Weights of a small transformer language model.
Size: 25 layers, 3 heads of 64 (1 for keys and values), vocabulary 8192, 13M parameters.
Architecture: RMSNorm before each block, rotary positions.
Training: a variant of Muon for these matrices, 368M tokens, 5617 steps.
MLP neurons of a small language model. Each row is named by its layer, matrix (gate and up: input weights; down: output weights) and neuron, and shows model dimensions 16-79. Each number is 128 + 32 x the weight over its row's rms, rounded and kept within 0 to 255. A neuron's up and down rows have the sign that makes its largest values positive.
After each neuron's rows, "fires in" lists the words (lower case) most often at its 100 highest values on Wikipedia text that the model never trained on; "fires before" lists the tokens most often just after its 100 highest values on Wikipedia text that the model never trained on. A number after a token or word is its count.

L18.gate227 [122 111 194 104 136 136  69 113 157 152  81 155 116 146 125 110 160 130 110  72 107 117 112 117 119 126 142 119 162 126 170 158  40 136 139  97 112 120 130 136 104 104 131 142 114  97 143 112 148  94  86 154 144 136  97 200 151 149 130 145 115 112 195 187]
L18.up227 [ 86 116 105  94  92 108 121 153 196 170 149 149 142 135 149 129 121 110 157 127  88 131 164 191 155 137 118 128 161  81 105  86  80 102 140 129 182  91 130 108 124  95 106  76 103 117 105 134 124 185 122 151 123 100 127 152 170  94 159 123  80 129 105  89]
L18.down227 [113 123 143 222 144 111 125 141 140 161  98 170 164 146  95 150 133 114 108 136 111 118 163 136 172 201 101 118 153 155 103 113 102 149  91 151 143 152 151 127 110  95 143 162 159 155  97 169 119  90 136  96 186 126 136 164  81 157 133 118  97 129 103 115]
fires in: "in" 22, "january" 17, "march" 15, "february" 8, "october" 8, "november" 7
fires before: "2" 48, "1" 34

L17.gate295 [ 38 100 147 148 155 143  76 134  92 145 138 148 158 148  93  87  99 100 145 130 158 145 147 162 162 119 157 106 144 174 181 155 105 124 184  90 139 104 135 175 128 171 149 151  90  56  98 148 105 103 143  71 131 145  97 101 118 135 118  52  74  91 160 112]
L17.up295 [195 154 147 114 130 121  89 122 138 127 107 200 169 119 161 118 147 125 176 125  94 181 117 114 107 105  49 127 121 103 130 111 159 139 105 141 101  63 134 150 169 135 152  82 146 114  62 113 152 133  97 181 104 170 122 125 133 139 121 132 122 127 114  98]
L17.down295 [ 62 100 105 191  94 141 115  90 155 126 140  99 172 127 137 136 121 139 136 165 148  97 125 159 101 171 141  74 131 148 185 135 107 161 154 179 139 130 142 138 127 122  93 143 105 151 215 120 119 116 144  66 173  53 155  74 129 130 149 132 157 105 204 137]
fires in: "0" 17, "2" 10, "1" 9, "7" 9, "8" 8, "4" 6
fires before: " | " 35, "; " 22, " |" 6, " | F" 6, "." 5

L4.gate259 [154 154 126 154 140  75  90 145 107 136 178 204 146 192 115 127 129 149 127  98 108 166 142 190 163 114  89  99 140 150  72 126 101 151 170 137 135 129 125 157 165 130 146  75  55 189 151 107 141  96 126 197 105 110 134 170 188 125  90 142 102 154  46  98]
L4.up259 [133 164 162 150 136 177 107 112 107 173 106 146 217 171 139 152 128 158  74 212  82 101 101 135 144 114  93 144 134 123 101  96 133 123 120  75 159 142 194 125 156  71 115 141 105 110 119 182 128 157 113 106 114 139 112 101  72 148 148 126 191 148 119 169]
L4.down259 [146 124 157 147 149  98 102 107  96 168 192 192 183 170  84 117 116 142  99 150 103 152 129 172 165 111  86  88  90 152  49  77 112 167 174  99 123 135 157 142 171  86 130 102  41 144 151 114 164  80 151 196  93 132 128 135 126 173  97 148 139 166  73 134]
fires in: "in" 97
fires before: "2" 52, "1" 43

L4.gate72 [118  71 146  83 173 135 112  92 154 115  46 107 104 175 118 143 129 182  91 138 116 118 130 147 226 132  90 144 137 126 112  54 127 132 107  77 143  97 140 118 184  93 142 120 127 124 107 131  96  90 177 130 102 136 168 122  97 154 140 115 123  80  96 108]
L4.up72 [109 111 116  87 101 125 154 102 137 153  97  93 171 168  94 125 169  95  59 141 145  94  79 171 178 190 162 163 109 135  55 124 157 148 163  80  98 148 188 143 112 143 119 111  84 127 138 152 131 119  87 156 131 133  95 118  69 126 152 177  87  79 153  68]
L4.down72 [169 186  96 157  58 154 164 100 147 148 145  88 178 145 131 110 145  83 135  94 169 152 113 126 119 128 166 156  93 107  87 133 107 174 143 110 119 182 158 130  85 154  96  90  98 144 123 115 158 165  67 169 136 154  38 168 113  96 128 197  71 109 116 143]
fires in: "april" 28, "june" 21, "july" 15, "may" 10, "issued" 6, "august" 6
fires before: "2" 32, "1" 26, "16" 6, "15" 4

L5.gate346 [147 115 162 120 107 123 106 119 161 107 132 123 129 135 165 168  94  64 144 189 152  90 101 138 145 103 141 112 130  97 113  99 100 128  86 113  99 126 118 137 169 152 134  99 132 189 101 129 110 132 130 187 112 137 101 179 111 116 187 119  92 179 113 137]
L5.up346 [134 140  82 188 114 157 115  74 161 155 127 217 146 201 152 124 125 115  86 132 104 153  72 128 149 109 104 132 171 100  81 135 152 156 122  78 176 194 172 122 118 101  92  99 133  82 111  55 163  99 105 152  87 116  99 142 136 113 119 154 158  91 122  75]
L5.down346 [122 147  58 168 110 144 127  97 142 166 142 225 149 202 141 108 123 143 103 110  80 158 113 135 152 104 111 143 151  98  72 131 152 161 158  75 180 174 163 102 103  89 115 105 133  66 112  71 159 113 123 149  71 107  88 137 138 100 103 162 146  80 111  78]
fires in: "july" 22, "september" 16, "august" 15, "october" 14, "november" 10, "march" 8
fires before: "2" 41, "1" 38

L2.gate393 [180 139 107 151 148  96  90  78 181 135  87 155 109 185 146 169 146 135 151 153 140  83 148  78 135 118 130 108 152  92 106 111 109  88  94 159 128 127 168 144 109 141 132 102 120 166 105 127 104 163 112 135  88  64 129 141 145 170 137 100 157 129  96 120]
L2.up393 [175 169  79 148 134 114 111  73 157 162  82 164 127 159 151 184 175 160  87 123 108 106 156 112 141 143 148 159 178 182  76 131 147 157 160 109  92 129 221 118 100 118 134 133  83 153 164 133 113 179 179 172  77 100 136 163 114 164  95 112 148 109  70 133]
L2.down393 [156 156  67 124 107 104 128  87 147 150 119 167 127 153 137 175 154 150  85 104 135 112 163 114 121 144 162 148 178 180  60 138 164 178 166  92 100 136 197 118  99 111 133 129 100 133 159 126 135 158 194 168  92 128 130 169 108 144 112 146 136 123  67 130]
fires in: "january" 26, "november" 21, "august" 13, "october" 12, "july" 6, "april" 5
fires before: "2" 26, "1" 24, "," 6, ", " 4

L6.gate82 [124 129  88 170  94 112 102 138 141 137  95  82  97 170  95  97 106 137 152 141  91  96  77 129 165 155 195 146 102 127  84 100 106 103 198  78 103 190 153 117 147 154 188 110 135 158 132 166 147 128 122 152 123 180 196  98  38  80 124 121 122 141  83 190]
L6.up82 [149  89 113 125 111  95  77 153 155 138 142 137  72 153 103 134 133 124 109 184 126  89  49 175 153 142 148 167  61 183 119 143 145 105 113 106 188 183 132 116  97  94 181 114  88 148 123 227 139 105 114 140 174 148 179 102 130 126 140 118 152  36  95 155]
L6.down82 [178  65  84 116 124 123  88 157 158 135 151 131  97 146 111 151 143  97  91 176 142 102 108 130 163 142 103 167  84 201 147 160 159 112  97 118 211 165 138 101  84  92 156 103 108 151 146 219 120  95 127 129 161 135 159 142 167 161 154 126 144  51 133 144]
fires in: "career" 24, "history" 15, "start" 12, "life" 8, "background" 6, "biography" 6
fires before: "\n" 27, "==" 13, "\n\n" 10, " ==" 6

L6.gate435 [135 194 150 107  93 135 146  94 206 118 162 148  79 173  10 119 102 135 122  62 128 105 100 104 121 144 137 167  86  85 140  90 109 159 140 115 155 153  94 186 134 132 155 137 133 115  69 147 118 136 156 178 106 129 103  57 124 121  96 129 152 120  78 117]
L6.up435 [143 143 115  82 103 160 138 121 149 103 122 146 140 162 100 131  46 143 174  74  99 113 128  75 147 121 138 105  92 142  91  97 122 140 140 119 147 160 106 145 142 119 176 124 188 168 162  82 111  76 143 145 103 185 102  79 111  74 136 186 158  98 104  65]
L6.down435 [151 128 117 116 154  82 154 112  54 143 135 133 134  93 186 124 161 145 103 142 105 141 134 144 123 114 139 125 150 127 173 157 110 110  86 136  92 165 117 122 115 116 112 114  73 101 128 101 120 120  67 110 167  76 111 141 135 158 104  95  93 168 119 176]
fires in: "career" 15, "history" 10, "is" 8, "life" 8, "goals" 7, "in" 7
fires before: "\n" 29, " |" 10, "\n\n" 9, " | Apps | Goals" 4, "==" 4

L17.gate140 [141 104  64 157  88 154  96 201 135 151 105 119 119 154 150 168 232  72 148  92  95 114 193 137 124  78 128 124 180 155  71 126 132 145 190 152 160 148 110  81  74 175 127 152 118  91  82 204  97  98 137 129 108 169 109 122 106 143 115  76 133 140 144 146]
L17.up140 [176 105 132 147 125 168 101 201 109 133 109 172 117  96 128 158 127 138 130 158 124 143 127 149  73  97  82  94  91 119 123 135  78 182 161 148  81 119 170 114  89  94  63 138 105 163 111  87 120 109 115 177 138 100 170 144 123 113  85 150 142 152  97  90]
L17.down140 [161 128 164 150 144  81  96 138 156 124 161 150 104 141 117 119 149 135  99 130  68 151 144 206  97 130 101 196  71 100 141 116 116  80 153 143 194 189 139 159  96  87 116 120  70 129 132 195 134  47 133 124 111 148 106 153 140  70 142 128 150 131  65 127]
fires in: "in" 57, "more" 6, "from" 4
fires before: "2" 47, "1" 22

L5.gate189 [108 106 103 120 131  91 112 121 152 108  79 108 123 161 134  90 151 133  79 164 105  99  69 145 151 157 163 138 105 109 100 148  92 118 114 119 146 153 143 168  78 191 116 126 159 145 135 147 135 104 143 170 152 140 106 136 123  80 143 121 150 105  39  75]
L5.up189 [163 101 100 140 104 130 118  94 148 110  98 149 132 165 217 143 133 162 135 151  86 109  66  79 125  50 161 109 107 164 122 112  72 137 183 107  79 163 125 123 100 155  91 119 158 190  83 150 109 206 101 204 138 119 121 127 164 160  94 145 116 117 127 115]
L5.down189 [133  96 106 140 134 119 117 126 160 124  84 132 104 169 130  97 130 141  89 162 112  77  75 135 148 112 171 128 110 144  72 136  88 161 153  94 130 124 158 171  48 174 122 128 168 140 128 142 125 137 135 195 164 145 107 134 145  66 132 117 167 123  50  67]
fires in: "september" 34, "march" 24, "july" 17, "june" 15, "may" 7
fires before: "1" 35, "2" 34

L5.gate348 [171 139 156 130 125  74  89  77 163 114 106 175 149 170 142 132 144 141  79 152 117 140 167 111 126 136 123 103  80  80 155 108 129 129 116  97 158 111 147 164 112 152  97 163 100 122 105 116 138 126 136 132 130 108 134 163  96 155 153 166 153 171 121 104]
L5.up348 [158 136 110 142 173 183 148 123  92 130 132 131 197 122 201 164 148 139 186 132  60  99 161 128 112 155 135 147 170 148 125 121 141 160 166 187 108 112 156 131  98 108 139  95 132 109 134 156  74  83 100 138 134 102 150 136 160 105 117 129 128 122 149  85]
L5.down348 [149 117 106 131 170 165 160 125 117 124 139 178 181 130 191 136 146 147 151 109  58 107 185 141  95 136 127 151 164 144 102 139 145 150 165 155 103 123 189 118 112 120 127 110 138 102 121 125 123 105  89 156 132  96 155 161 127 109 110 119 158 156 132  60]
fires in: "september" 25, "january" 20, "april" 9, "may" 5, "in" 4
fires before: "1" 31, "2" 24

L12.gate368 [121  81 126 127  82 167 101 175  88  64 130 166 144 135 106 162  53 143  69 135 136  91 111 159 182 100 133 106 161 151 122  94 106 119 104 112 128 131 137 205  88 124 133 160  61 142  96 134 148 154 147 101  83  87 169 100 130 155 168  83 110 127 127 134]
L12.up368 [170 136 169 117 116  90 125 143 135 155 162 133 134 134 127 122  90 150 103 114 169  66 128 117 131 163 136 136 113 179  83 137  96 125 121 154  74  89 162 171 101 143 147 112  86 159 119 165 178 180 172 184  54  93 189 170  97 127 164 132  94 121 142 171]
L12.down368 [149 156 122  77 128  69  92  89 181 229 102 113  92 113 122  87 167 149 135 144 125 194 211 124  86 197 148 130 108 168 113 166 164 139 193 105 120 154 116 118 141  83 167 105 157 144 132 140 172 132 141 185  66 162 169 176 123 129 134 146  95 147 178 149]
fires in: "in" 36, "because" 11, "after" 10, "from" 7, "between" 5
fires before: "2" 23, "1" 20, " " 8, " the" 6

L6.gate495 [140 181 155  73 194 131 132 143 178 160 156 166 171 191 157 104 127 142 136  90 120 126 137 120  61 113 107 151 157 123  89 115 114  87  98  63 145  99  94 131  60 106  67 116  67 140  74 110 129 137  80 171 126 123 165 102 146 105 149 169 140 199 160 104]
L6.up495 [115 126 110  81 190 142 163 155 127 132 114 140  45 149 148  71 172 105 144  99 135 107 141 126 121 115 115 136 181 150 109 112  76  92 128  89 178  97 114 136 127 108 110 150 123 161 148 189 141  82 136 169  93 155 104 138 126 126 147 133 126 141 111 149]
L6.down495 [ 98  67  89  99 125 140 135 138  90 103 147 114  56 106 151  98 190  95 153 115 127  86 147 136 169 122 128  95 147 155 124 135  48 128 146 139 149 137 121 145 205 122 164 134 181 137 206 202 152  32 162 150  85 146  98 174 130 113 129 115 131  99  83 147]
fires in: "in" 42, "on" 11, "round" 5, "flying" 5
fires before: "2" 25, "1" 21, " —" 5, "ass" 4

L6.gate180 [133  96 107 134 103 143 122 137 187 174 135  93 125 209 106 191 148 130 165 130 137 136 112  98 154 124 116  94 167 126 113 112  71 135  95  73 127  55 150 104 176  72 164  63  63 118 126 112 116 148 132 148 106 156  78 145 150  86 148 139  64 166 110  80]
L6.up180 [149 154  88 164 108 148 121 101 120 108  62 144 124  96 136  68 126 125 134 151 127 109  98 177 104  79 108 152 192 133  90 169 141 158 136 140 112  67 120 167 139  85 118 157  54 164 124 107 114 119  84 126 106 117 157 129 128  83  72 139 121 122 106 140]
L6.down180 [117 135  60 136  93 144 120 135 168 155 151 117 162 185 108 130 132 132 158 111 149 115 114 103 148 116 117 127 140 120  75 138 117 152 128  71 135  55 169 108 158  78 160 104  61 123 107 112 133 146 120  93  86 133  72 170 165  95 146 169  83 169 103 123]
fires in: "january" 23, "july" 15, "april" 14, "june" 13, "march" 11, "december" 6
fires before: "1" 41, "2" 32, "16" 4

L6.gate447 [162 139 155 188  99 159 120 105 160 135  92 130 155 138  90  99 104 142  90 108 142  88 110 122 105 131 161 122 214 146 116 124  86 102  92 136 148  87 153 169 147 107  96 164 144 177 106  98 117 119  68 168 117  97  94 151 120 109 164 122 134 162 110 149]
L6.up447 [153 165 153 125 147 168 149 136 144 126 119 153  84 165 120 107  85 179  77  70 152 113 124 141 114 135 183 130 177  76  86 115  93 166 173 133 114 116 150 188 114  62 157 120  59  89  84 125 131 147 103 150 110  68  69 151  96  92 147 186 124 113  73  84]
L6.down447 [159 154 125 100 133 168 161 135 136 143 125 161 111 166 113 130  83 152  53  68 150 159 144 141 137 144 176 131 148  86  50  98 116 185 196 118  96 110 170 139 119  79 179 134  70  71  98 133 159 146 110 129  84  84  68 135 102 114 124 183 123 103  58 120]
fires in: "july" 28, "august" 21, "june" 18, "september" 14, "february" 7, "october" 4
fires before: "2" 40, "1" 35

L6.gate375 [221  80 141 116 146 166 122 178 124  91  58 161 180 126 141 130 112 166 118 153  85 120 178 199 103 136 137 153  98 174  99 139 103 142 209  87 129  92 206 140 134 136 140 144 134 137  99 170 120 125 151 135  95 123 125 126  78 192 148 128 152 140  88 137]
L6.up375 [213 157 141 105  90 137 149  65 174 149 159 160 136 149 101 140  84 138  98 176 157  86 101 106 111 102 134  72 180  72 197 105 104 131 123 117  96 200 156 124 113 100 155 110 160 168 116  61  96 120 134 154 133 136 148 115 163  45 142 114 117 147  94 175]
L6.down375 [207 127  84 155 138  82  89 149 107 125 137 143 186 163 136 138  99 124 107 139 106 135 169 156 141  97 148  90 103 152  67 120 120 147 205  52 110 116 176 123 183 126 141 109  96 133 173 178 143 119 112 145 110 130 143 144  99 157 121 125 166 169  71 140]
fires in: "in" 49, "january" 14, "june" 12, "april" 10, "march" 7, "february" 5
fires before: "1" 50, "2" 38

L9.gate369 [146 128 104 160 121 141  93 129 115 101 156  94 111 143 201  68 140 165 152 123 117 171  68  80 187 162 100 142 154 116 114  76 168 107 121  76 145 105 118 160  84 128  93  89 137 157 110 132 112 163 123  73 199 108 189 104 140 154  87 155 119 160 118  87]
L9.up369 [ 64 144 133 138  61 133 104 134 122 120 119 100 101 129 144  53 105 130 147 146 127 106 109 114 165 183 111 179 104 117 147  77 106 115 145  74  91 180 138 135 116 162 122 109 163 128 116 123  94 102 146 145 150  81 136  91  75 113 106 119 102 146 183 100]
L9.down369 [ 87 112 152 148 101 163 143 136 172 127  95 123 112 126  96  95 107 128 113 141 126 119 172 170 130 174 143 139 132 142 187 149  63  93 154 113  80 156 141 129 151 164 152 133 175 113 127 138 106 113 163 173  91  83 100 132 114  90 109 105 156 130 168 132]
fires in: "0" 73
fires before: "; " 36, " | " 33

L3.gate28 [151 126  97 127 139 150  82 101 110 183 107 121 159 162 166 134 119  71 129 147 101 114 121 108 170 131 132 190 160 141  74 159 150 152 105 129  74 123 212  94 122 145 172  98 110 175 105  99 165 112 128 159  98 123 128 124 139 145  78 151 110 135 123 149]
L3.up28 [191 167  97  80 126 140  78  90 147 114 123 133 163 111  71 134 105 129 129 157 112 142 141  96  81 152 148 139 155 190 111  78 143 173 120 131 132 119 139 130 116  97 157 107 121 149 135 169  64 151 164 167 112 185 134 126 136 122 130 180  94 133  85 159]
L3.down28 [173 154 104  89 130 110  71  89 124 137 145 130 177 113  49 131  91 113 133 168 100 149 160 114  91 148 165 161 156 176 115 101 153 184 119 140 117 121 136 142 119 101 156 101 102 170 127 185 104 130 172 208 109 180 100 156 136 137 107 173  51 126  93 156]
fires in: "may" 33, "june" 25, "november" 8, "april" 5, "quantum" 4
fires before: "2" 25, "1" 22, "16" 4, "um" 4

L4.gate121 [121 141 164 161 109 144 125 173 135 136  53 124  92 185 176  93 147 159  85 150  59 172 149 154 182 184 169 137 120 119 142 112  93  46 140 130 108 147 171 152 103  94 180 112  86 145 157 115 178  87 116 160 153 141 116 128  62 131 168 144  56 112  84  72]
L4.up121 [143  81 180 177 113  84 140 148 143  90  85 143 115 138 152  83 177 144  80 173 102 179 118 180 176 151 122 147 122 149 157  78  70  84 117 138 125 132 186 173 139  68 158 121  84 146 139 145 195  96 126 139 131  88 114 142  64 170 109 136 133 175 114 111]
L4.down121 [122  80 151 177 104 113 121 147 162 126 151 134 140  91 156  90 151 159 100 162 169 127 143 194 144 126 115 128 142 174 151  86 121 169 121 119 145 120 146 210 146  94 147 145 142 101 108  85 171 139 113 170 119  95 112 127 107 162  95 138 149 182 124 147]
fires in: "1" 82
fires before: " | " 39, "; " 6, "," 6, " |" 6

L6.gate76 [ 85 145  66  61 171 158 140  97  76  85 144 112  79  92 115  74  32  81 144 126 124 142  96 106 142 114 176 143 119  98 130 141 123  97 100  54 102 125  62  96  85 156  99 103 112 102 175  92  91 124 169  99 121  86 146 100 152 146 123 157 127 138 108  96]
L6.up76 [114 135  78 108 146 149 136 121  72  80 169 159 188  84  97  68  57  91 124 206 112  97  97 180 151 132 179 133  72 116 168 125 158  59 130  81  53  90  78 130 158  93 150 159 101 133 160 122  99 118 127  82 111 111 162 106 162 148 109 131 143 105  95 152]
L6.down76 [129 144 122 119 128  97 123 110 131 112  90  76  47  86 153 159 160 123 154  84  87 132 152  95 133 155 108 145 200 122  58 120 153 163 111 137 195 124 194 144 100 179 121  74 132 116 108 141 150 127 144 139 108 117 103 128  89 139 147 132 105 115 184  97]
fires in: "1992" 18, "1996" 16, "1987" 10, "1993" 8, "1985" 7, "mi" 7
fires before: "\n" 18, "–" 15, ")" 9, " |" 8, " | " 7, ")," 4

L7.gate274 [ 75 121 215 140 154 128 113 142 160 155  95 162 128 132  92 114  67 105 134 131 102 166 144 160  98  92 108 162 107 120 137 144 103  85 116 129 113 132  92 119 115 137 164 168 130 108 107 106  88 177 110 151 170 115 117 162 182 117  89 145 107 125  97 112]
L7.up274 [109 152 140 153 163 160  96 126 142 153 133 160 139 113 133 152 176  63  50 118 160  93 207 138 117 156 144  68 100 114  88  59 164 109 131 100 100 117 130 118 162 187 142 141 189 120 154 200 109 143 121 133  87 114 159 160 127 179 117 122 132 189 149 136]
L7.down274 [137 132 145 141 141 150  79 130 139 158 147 148 124 125 141 139 152  64  40 116 150  93 194 144 109 151 162  74 118 133  99  73 140 110 135 105  88 128 144 109 166 151  88 114 186 134 145 205 121 141 116 119  97 119 138 156 110 139  92 109 163 167 148 114]
fires in: "11" 14, "12" 12, "10" 9, "30" 8, "13" 7
fires before: " | " 18, "; " 11, "." 11, "," 8, " |" 7

L6.gate116 [142 119  77 142  98 125 126 126 187 161  94 178 156 204 117 143 136 174 131 159 158 162  82 124 205 144 126 121 150 101 104 120 121  82 111  85  97 114 156 110 175 123 175 112  92 105  93  96 136  61 110 196  91 149 146 166 122 119 112 121 114 154  69 132]
L6.up116 [195 107  79 112 111 114 138  60 122 135  89 155 182 134 121 191 166 116 100 137 108 111  81 136 109 113 131 104 117  94  72 191  89 125 129  82 111 132 197 139 116  77 144 214  98  97 134 145 136  75  88 123 120 139 147 200 118 155 111 145 125 117  55  87]
L6.down116 [201 115  68  90 123 106 127  53 118 129  91 191 204 131 123 171 157 116 108 126 102 148 102 112 127 114 125 125 123  99  71 194 111 127 114  62 130 138 193 128 117  81 130 205  92 118 161 130 136  97  77 113 117 130 131 195 116 153 103 156 118 110  58  91]
fires in: "march" 29, "january" 20, "july" 13, "september" 8, "june" 8, "february" 7
fires before: "1" 40, "2" 31

L8.gate86 [147 101 143 122 159 129  48 113 120  75 132 143 121 164 138 136 155  93 132 135 191  86 127 134 104 122 157 148  89 137 163 123 140 102 136 172 174  84 166 102 160 101 155 123 127 178 137 133 126 111 148 160 116  89 122  81  88 100 161 112 148 130  98 155]
L8.up86 [142 135 137 129 143 112 149 175 154 117 116 179 142  98 154 150 142 120 154 130 155 104 108  88 113  60  95  94 105 117 115  97 115 184  88 178 142 178 159 109 140  85 120 102 109 134 100 101 133 122 174 149  64  82 143 119 116  85 168 177 163 196 127 191]
L8.down86 [116 188 140 166 115 119 188 131 176 130 115 158 102  96 148 175  67 148 156 153  91 171 143 121 142 138 124 107 158 144  74 109 103 120 153 101 101 141 113 151 148 141 112 124  92  86 107 127 147 180 164 136 122 163 134 164 133  96 104 187 139 167 143 172]
fires in: "in" 89, "the" 7
fires before: "1" 61, "2" 31

L12.gate162 [122 160 104 166 138 151 110 140 114  84  83 165 191 152 105 182 144 123 142 130 104 135 150 159 111 100 125  99 131 164 133 129 105 165 150  47 145 111  99 111 115  47 172  87 147 156 171 135 145 136 140  96 149 134  66 200 164 125  69 183 124 145  70 140]
L12.up162 [199 114 121 118  95 147 175 128 119 158 152 107 122 150 145 120 137 140 137 118 187  36  94 118 102 124  83 109 177 155 136  90 156 128 141 144 192 117 164 108 119  84 114 167 145 165  62 158 155  92 132 120 106 168 125  84  90 156 231 116 146 154 136 174]
L12.down162 [132 163 100 156 108  95  71 158 104 116 156 194 168 111  74 187 127 127 133 134  76 117  80 103 108 135 129 101 179 143  62 107 100 188 158 115  78 129  90  83 125  85 182 133 108 170  91 175 142  40 170 119 112 154  82 207  92 107  87 198 126  76  90 127]
fires in: "in" 58, "from" 29, "since" 4
fires before: "1" 72, "2" 20

L15.gate95 [185 168 113  50 107 100 137  98 141  99 117  79 145 159 116 112 145 163  97  77 161 116 143 108 125  82 130 109 152  65  87 129  78 130 150 100 161 147 100  92 121 174 116  85 150 108  96 139 121 103 169 152  70  68 184 103 157 159 150  93 114 145  87 115]
L15.up95 [158 124 142 100 135 121  71 137 111 141 169  84 136 152 146  90 132 153 120 120 133 161 149  88 156 115 131 127  91 146  71 101 123 185  99 122 161 132  71 143 131  83 115  48 107 177 138 113 127 110 116 160 156 107 174  99 164 146 166 175 117 135 122 160]
L15.down95 [161 120 114 164 133  83 133 106  80 143 156 182 156 112 122 104 161  66  98 139 107 169 113 110  97 155 124 139 108 158 168 112 118 124 136 144 133  89 176 170  59  57 103 160  96 156 115  88 165 154 120  96 124 133 135  12 129 141 185  98 137 114 124 116]
fires in: "january" 22, "february" 11, "november" 11, "august" 9, "march" 8
fires before: "1" 49, "2" 49

L16.gate117 [183  77 128 121 122 130 172  72  77  97 154 183  77 127 148 113  93  96 128 126 111 126 183  85 145 118 158 100  72 125 170 121  59  58 142 127  81  89 111 119 162 145 127  85 124 138 158 121  92 153  64 141  96 117 153 135 103 165 120 146 158  97 168 222]
L16.up117 [161 144 118 143 177 124 140 104 146 124 111 107 174  98 103 110  82 140 115 202  77 111 118  86 153 169 169 149 106 109 165 119 134 115 162  77 159 171 141 179 179 129 114 142 193 122  79  88 195  98 146 150 127 108 150 133 165 137 128 117 159 171 107 187]
L16.down117 [119  78 128 187 149  95 119 140  80 117 104 152 103 174 160 126 133 133 142  83 139 122 178 131  74  74 110 190 145 187 134 151 113 130  95 131 136 119 133  89 140 133 212 166  92 116 133 136  94  82 136  63 123 136  98 180  92  93 154 156 149 158 130 106]
fires in: "in" 80
fires before: "1" 51, "2" 24

L5.gate317 [141 155 127 137 118 150 151 108 168 179 111 144  90 125 177 180 143 148 137 116 119 127 113 103 117 157 149 161 121 112 148 116 129  78 165 123 203 156 147 111 164 170 146 140 178 129 137 129 115 112  94 177 166 110  78 163  61 149 176 120 158 117  63 151]
L5.up317 [141  79 218 146 115 138 174 123 162 141 113 171 137 156 117 177 105 144 102 137  93  76  85 125 132  83 184 170 212 119 160 100  82 166 140  56  94 134 134 116 126 149  99 134 126  89 116 115  98 138 146  82  99  73 164 131 131 180 156 125 104 134  70 143]
L5.down317 [136  81 210 165 110 118 189 109 139 136 101 174 136 155  98 144 134 132 122 140 100 104  87 135 147  89 186 185 211 124 157 123  80 137 156  30  86 122 123 120 134 144 123 161 119  81 145 134 131 165 137  96 111  70 162 112 133 189 144 121 112 129  92 128]
fires in: "in" 87, "of" 4
fires before: "2" 46, "1" 40

L5.gate207 [158 155 112 150  63  79  98 106 192 127 128 159 184 112 165 141 128 113 111 124 113 136 101 136 171 106 102  81 128  81 109 134 149 143  97  81  71 152 138 149 130 137 139 106 117 134 110 110  88 136 127 162 132 138 124 183 120 131 184 173 100 116  80  94]
L5.up207 [162 166  93 175 106  86 107 109 160 114 154 170 151 130 175 103 147 109 111 170 106 146 122 111 179 110 102  90  96 126  78 148 144 117 108  79  70 168 125 118 139 155 150 106  76 108 156 114 123 148 150 143 140 126 131 134 136 153 145 145 106  87 109  69]
L5.down207 [172 158  47 162 119  86  99  71 187 128 167 158 171 143 161  86 151 133 120 122 123 127 165 132 149  95 130 140 101 119  71 152 146 205 135  73 128 153 119 132 112 145 142 109  95 100 169 144 140 127 123 154  80 130 129 164 135 126  88 142  95 121  70 132]
fires in: "june" 23, "august" 22, "april" 19, "september" 10, "may" 7, "march" 5
fires before: "2" 33, "1" 28